Weights of a small GPT-style language model, trained from scratch on English Wikipedia: 14 layers.
MLP neurons of a small language model. Each row is named by its layer, matrix (gate and up: input weights) and neuron, and shows model dimensions 0-63. Each number is 200 + 40 x the weight over its row's rms, rounded and kept within 0 to 999. A neuron's up and down rows have the sign that makes its largest values positive.
After each neuron's rows, "fires after" lists the tokens most often just before its 100 highest values on Wikipedia text that the model never trained on; "fires on" lists the tokens most often at its 100 highest values on Wikipedia text that the model never trained on.

L5.gate577,172,195,212,299,151,179,163,276,204,225,166,236,193,213,199,300,290,184,244,268,224,269,177,184,233,214,227,147,219,192,247,173,240,179,223,145,188,206,188,225,156,158,206,204,170,201,155,206,216,249,266,141,225,175,256,161,220,263,154,151,215,226,193,247
L5.up577,244,182,257,295,190,168,137,145,140,359,199,192,166,191,281,241,159,192,222,214,279,227,186,256,183,182,206,198,233,195,153,180,222,231,227,185,158,166,168,243,224,262,145,169,209,255,112,225,207,206,243,214,206,217,202,249,226,183,180,211,222,228,134,222
fires after: " A", "A", " Mo", " I", " a", " Am"
fires on: "lo", "g", "st", "us", "po", "er"

L6.gate626,143,149,220,203,230,194,222,158,203,204,99,240,235,187,208,255,199,165,183,225,94,210,267,234,202,210,219,198,149,177,195,184,193,213,173,216,194,177,159,143,187,203,213,171,191,180,151,206,266,233,211,281,152,216,244,113,122,253,220,146,199,204,209,239
L6.up626,170,208,220,273,208,265,140,214,176,191,186,246,223,188,164,230,146,207,184,142,161,212,229,107,235,204,252,99,231,191,218,215,187,214,142,282,184,144,217,156,192,222,201,164,191,204,215,252,254,213,255,209,189,257,247,207,241,223,179,222,228,268,207,233
fires after: " p", "-", " con", " count", ".", "P"
fires on: "ri", " Pri", "tri"

L3.gate328,223,158,190,208,139,220,240,249,227,252,186,168,184,140,229,170,180,165,262,152,171,181,161,184,269,210,147,143,282,241,278,166,154,234,206,231,160,121,160,152,246,206,166,187,123,253,236,220,216,212,216,178,185,155,201,234,160,167,255,149,133,215,206,206
L3.up328,213,170,288,213,114,142,166,201,186,197,161,214,154,243,182,218,205,215,270,149,177,189,188,219,156,174,162,156,198,151,215,132,171,188,208,223,154,241,207,194,240,206,154,197,162,164,169,202,225,243,182,176,224,214,224,177,282,202,205,224,197,227,177,200
fires after: " M", "M", " ca", " Mo", "H", " A"
fires on: "us", "a", "in", "il", "un", "on"

L3.gate574,188,190,250,181,194,190,177,190,181,195,216,259,239,211,184,202,185,240,219,205,199,319,229,203,200,179,181,175,252,210,223,214,171,220,256,273,229,248,260,282,272,231,114,222,201,276,227,216,213,245,204,222,195,169,227,180,208,262,202,192,144,159,147,246
L3.up574,232,156,248,161,217,201,170,109,156,222,269,266,248,219,165,158,123,224,213,222,263,189,215,196,155,217,174,197,224,205,158,250,185,200,172,251,172,222,249,258,191,240,148,207,274,188,172,235,154,216,186,233,160,241,236,222,194,222,245,234,179,155,192,280
fires after: "w", " w", " W", " Sh", "W", " We"
fires on: "or", "ent", "her", "w", "ber"

L6.gate439,164,128,233,275,207,252,218,156,240,233,183,204,207,225,208,224,227,234,211,153,181,207,197,193,286,176,162,144,183,280,252,162,183,196,203,230,219,210,171,184,183,116,219,194,133,217,210,195,249,238,292,180,238,199,244,141,184,318,223,143,154,192,222,265
L6.up439,198,162,232,278,231,279,191,184,218,181,228,236,202,233,168,225,237,256,148,189,189,160,167,199,221,222,211,143,181,211,273,152,160,221,182,154,261,187,211,160,180,154,246,238,189,168,193,188,268,215,226,132,210,228,252,125,205,268,229,165,199,243,269,207
fires after: " p", " C", " c", "P", " Pat", "."
fires on: "ri", " Pri", "iv"

L3.gate432,203,160,198,268,106,181,231,214,155,166,196,274,182,195,191,222,185,181,174,190,150,232,260,162,312,211,131,176,139,154,187,161,165,176,171,277,241,107,163,215,318,218,192,158,191,191,179,165,147,170,200,206,220,222,199,215,178,156,242,162,249,212,177,209
L3.up432,225,225,177,265,143,196,238,172,156,206,254,256,179,184,200,224,197,199,194,211,200,158,124,167,285,184,244,171,145,149,192,115,230,228,141,216,221,169,257,144,212,262,175,200,141,197,180,206,239,200,229,184,209,161,166,203,268,152,166,188,207,185,178,156
fires after: " ", " f", "s", " S", " w", "w"
fires on: "ing", "emb", "br", "ball", "ring"

L3.gate507,68,191,174,262,211,222,168,234,241,200,194,233,245,172,274,191,234,230,162,174,202,289,153,174,251,190,154,126,194,211,225,117,202,183,205,176,224,223,156,212,167,154,190,219,193,199,233,238,248,237,236,187,199,217,213,121,218,250,207,120,197,193,225,310
L3.up507,206,149,202,216,189,164,199,201,242,123,125,299,131,240,221,227,230,162,168,190,176,193,218,232,266,194,210,196,219,198,232,204,195,163,205,201,222,253,237,198,217,141,182,214,172,206,176,210,201,188,220,200,161,257,172,198,214,323,284,186,168,170,207,262
fires after: " p", " P", "P", "p", " So"
fires on: "ri", "hi", "ro", "ub", "ph"

L6.gate567,156,174,244,332,138,228,151,218,180,280,133,246,208,183,186,290,207,204,271,228,139,231,138,167,249,179,266,124,258,228,209,170,275,260,222,163,241,231,118,233,241,224,174,227,186,185,211,169,179,168,200,222,183,196,212,229,171,235,187,126,212,169,204,269
L6.up567,177,159,204,317,165,187,99,188,221,222,150,219,207,163,236,269,190,181,222,280,186,216,148,189,188,228,267,132,247,211,153,166,217,225,224,155,191,222,149,252,233,163,226,194,237,174,189,178,161,160,163,207,177,186,195,221,192,142,180,176,285,177,183,287
fires after: " A", " one", "u", " a", " ma", "A"
fires on: " of", "ven", "gu", "ga", " among", "po"

L3.gate676,158,189,231,231,197,193,214,168,192,236,213,263,230,208,179,197,177,252,227,252,179,227,173,145,231,168,175,162,260,201,183,190,154,172,207,286,191,106,180,218,189,230,171,143,250,222,178,177,238,205,280,244,202,210,213,200,188,168,228,198,212,174,186,207
L3.up676,179,217,246,197,223,174,160,159,203,235,222,221,177,239,165,151,151,193,240,245,224,227,201,163,196,235,153,209,219,171,165,204,129,193,126,231,179,175,172,190,190,226,196,156,254,193,179,202,229,188,288,244,206,185,263,190,180,187,177,244,187,188,158,227
fires after: " W", " w", " B", "W", "B", " b"
fires on: "ri", "i", "hen", "ent"

L5.gate210,162,142,253,240,259,255,187,179,183,218,191,228,309,161,172,217,258,287,228,215,219,295,208,199,165,193,209,149,240,234,153,201,174,241,224,236,280,192,183,193,203,265,173,146,189,211,211,191,195,267,251,198,220,197,239,206,232,234,214,200,222,239,252,145
L5.up210,172,164,139,203,221,201,235,228,179,166,177,284,271,137,135,170,185,277,198,128,192,163,184,160,215,202,265,229,238,213,237,198,195,230,224,225,273,162,133,154,178,302,199,169,185,216,184,293,194,229,160,213,147,180,209,225,242,195,261,231,172,237,212,171
fires after: " f", " F", " Har", " Mar", "li", " Li"
fires on: "ber", "ur", "t", "er", "rt", "ctor"

L6.gate415,171,249,172,188,178,144,202,208,152,165,180,136,263,174,204,214,175,253,197,215,213,241,126,183,200,212,176,122,205,196,229,208,183,245,175,215,178,201,193,140,220,227,210,135,93,177,211,265,184,191,190,194,181,215,92,171,215,194,179,197,180,228,132,277
L6.up415,183,276,120,161,131,96,205,271,302,133,193,158,185,174,184,266,218,258,133,152,195,165,150,127,200,190,146,210,227,204,255,245,209,184,184,157,130,224,151,186,144,187,249,171,174,160,216,197,183,167,166,198,193,197,138,181,177,165,211,198,237,167,154,224
fires after: " p", " comp", "c", "p", " f", " pro"
fires on: "le", "ed", "posed", "ated", "ade"

L6.gate562,113,171,199,239,230,233,203,188,207,238,82,265,214,193,199,243,285,159,235,157,187,219,202,205,281,196,124,175,197,230,244,161,229,206,168,215,203,141,134,200,190,163,173,232,156,227,157,179,249,301,197,178,224,195,199,154,276,260,245,181,106,198,236,245
L6.up562,141,226,275,241,262,242,176,208,220,213,138,205,181,193,209,205,270,185,251,191,182,203,176,205,231,211,154,166,205,159,251,180,180,200,193,216,174,186,103,238,219,183,159,184,194,259,154,205,272,300,110,188,205,142,226,163,280,173,248,185,113,259,162,195
fires after: " M", " c", " Pat", " Mor", "M", " C"
fires on: "ri", "ill", "in", "il", "on"

L3.gate488,137,205,228,208,181,195,156,185,188,217,122,221,179,203,187,254,247,222,237,198,203,209,188,177,206,167,212,256,206,281,261,252,170,223,252,266,211,189,198,192,213,159,240,205,122,242,177,156,229,214,188,209,160,260,175,195,278,165,168,177,223,225,220,170
L3.up488,172,176,270,213,143,215,231,204,199,246,136,170,188,282,178,251,178,206,229,181,194,212,181,238,203,191,247,269,276,272,263,261,198,159,218,196,192,175,204,299,206,146,237,244,232,156,180,169,192,181,199,266,150,281,220,195,203,210,161,175,254,150,255,153
fires after: "ta", "the", "ma", " Republic", "sa"
fires on: "in", "ma", "ga", "an", "the", "ult"

L5.gate162,229,126,232,133,145,206,157,218,214,239,138,195,212,153,131,211,206,185,236,207,248,288,240,248,276,191,156,159,226,221,142,199,228,164,244,229,211,107,142,220,200,194,210,158,218,194,163,145,222,264,240,220,260,143,141,194,174,240,232,182,181,179,204,200
L5.up162,253,155,181,159,210,175,154,200,219,291,170,131,213,155,190,229,208,164,278,235,229,188,251,257,211,269,146,189,187,182,193,153,136,210,224,226,135,178,170,166,176,209,221,190,192,195,193,193,245,193,201,139,255,215,151,267,188,201,252,219,172,215,150,211
fires after: " M", " m", "m", " V", " Di", " H"
fires on: "ed", "and", "es", "ell", "ach"

L3.gate748,199,194,226,186,228,173,154,226,178,167,127,164,254,179,172,239,154,236,215,155,205,200,197,137,312,201,164,178,227,216,149,170,210,128,160,223,254,171,198,140,154,209,206,162,203,180,184,189,218,241,283,201,222,175,112,269,189,228,252,177,236,179,183,217
L3.up748,233,214,204,130,208,125,207,253,137,176,142,155,204,154,205,214,154,194,185,213,189,166,192,130,271,202,213,193,206,166,157,153,208,148,170,163,212,192,179,131,177,217,238,145,202,157,164,246,208,202,269,261,251,172,63,281,189,188,242,215,231,175,114,208
fires after: " f", "app", " C", " comp", "mp", "c"
fires on: "ro", "le", "ed", "lo"

L6.gate305,175,214,157,212,229,196,201,213,194,181,186,215,221,164,170,246,191,210,200,163,117,274,171,52,278,193,126,214,295,221,224,210,212,237,195,202,246,248,126,201,204,195,158,244,180,230,160,222,235,263,259,194,210,303,231,190,205,267,208,184,271,224,183,244
L6.up305,141,193,197,229,260,211,212,229,212,158,134,230,240,201,180,209,222,197,188,154,148,258,243,120,263,250,120,219,297,154,189,197,221,228,137,162,247,225,147,181,163,217,162,199,179,173,184,257,195,288,223,177,203,314,215,189,211,304,208,181,184,195,214,251
fires after: " p", " co", " car", "p", "P", " count"
fires on: "ri", "ur"

L3.gate241,196,208,224,250,280,134,152,161,211,175,137,201,228,217,209,214,318,309,229,223,173,210,168,154,153,196,138,188,240,157,216,212,243,255,201,214,211,171,235,222,232,186,175,202,185,279,154,218,213,230,175,184,208,208,222,139,255,183,153,184,252,245,210,184
L3.up241,215,247,232,179,245,143,224,213,238,163,183,192,231,211,163,258,275,237,188,178,156,219,169,243,83,177,254,237,228,202,283,239,196,226,176,157,217,278,238,272,199,184,229,252,136,144,221,239,180,210,144,171,152,271,255,223,203,222,154,197,217,236,252,217
fires after: "ta", "ma", "ro", "ra", " Ma", "sa"
fires on: "in", "ur", "ine", "tic", "ma", "le"

L5.gate215,200,260,139,250,209,251,238,81,189,211,262,224,186,239,137,257,248,199,250,182,165,287,205,140,227,190,167,214,179,226,289,230,213,250,145,226,221,249,243,211,311,143,186,267,161,286,225,208,280,177,180,179,194,212,214,179,216,175,152,131,182,190,225,267
L5.up215,215,192,118,265,209,202,226,120,184,241,263,173,97,212,192,172,247,133,278,195,201,192,186,203,181,234,186,250,200,188,256,201,194,246,160,223,129,212,242,188,252,119,189,272,169,292,212,203,201,149,143,165,148,238,266,238,246,194,192,159,186,205,186,307
fires after: " K", " pa", " show", " Du", " Pa"
fires on: "ing", "y", "dge", "ick", "ry", "ke"

L5.gate347,184,204,208,215,188,211,276,187,168,222,87,228,206,199,163,246,226,215,334,115,117,220,221,215,258,170,185,139,208,186,255,205,209,255,251,268,248,90,188,199,200,180,198,210,152,162,265,203,269,292,205,201,269,211,178,197,217,184,215,182,172,246,209,227
L5.up347,240,193,196,170,148,204,239,238,223,210,136,190,175,168,204,188,141,166,296,194,188,185,260,234,168,256,178,141,199,187,242,132,185,226,180,249,153,121,210,174,146,176,157,216,163,166,261,263,253,186,202,160,281,158,194,254,192,156,226,229,206,218,192,263
fires after: " M", " m", " di", " found", "m", " Di"
fires on: "ed", "un"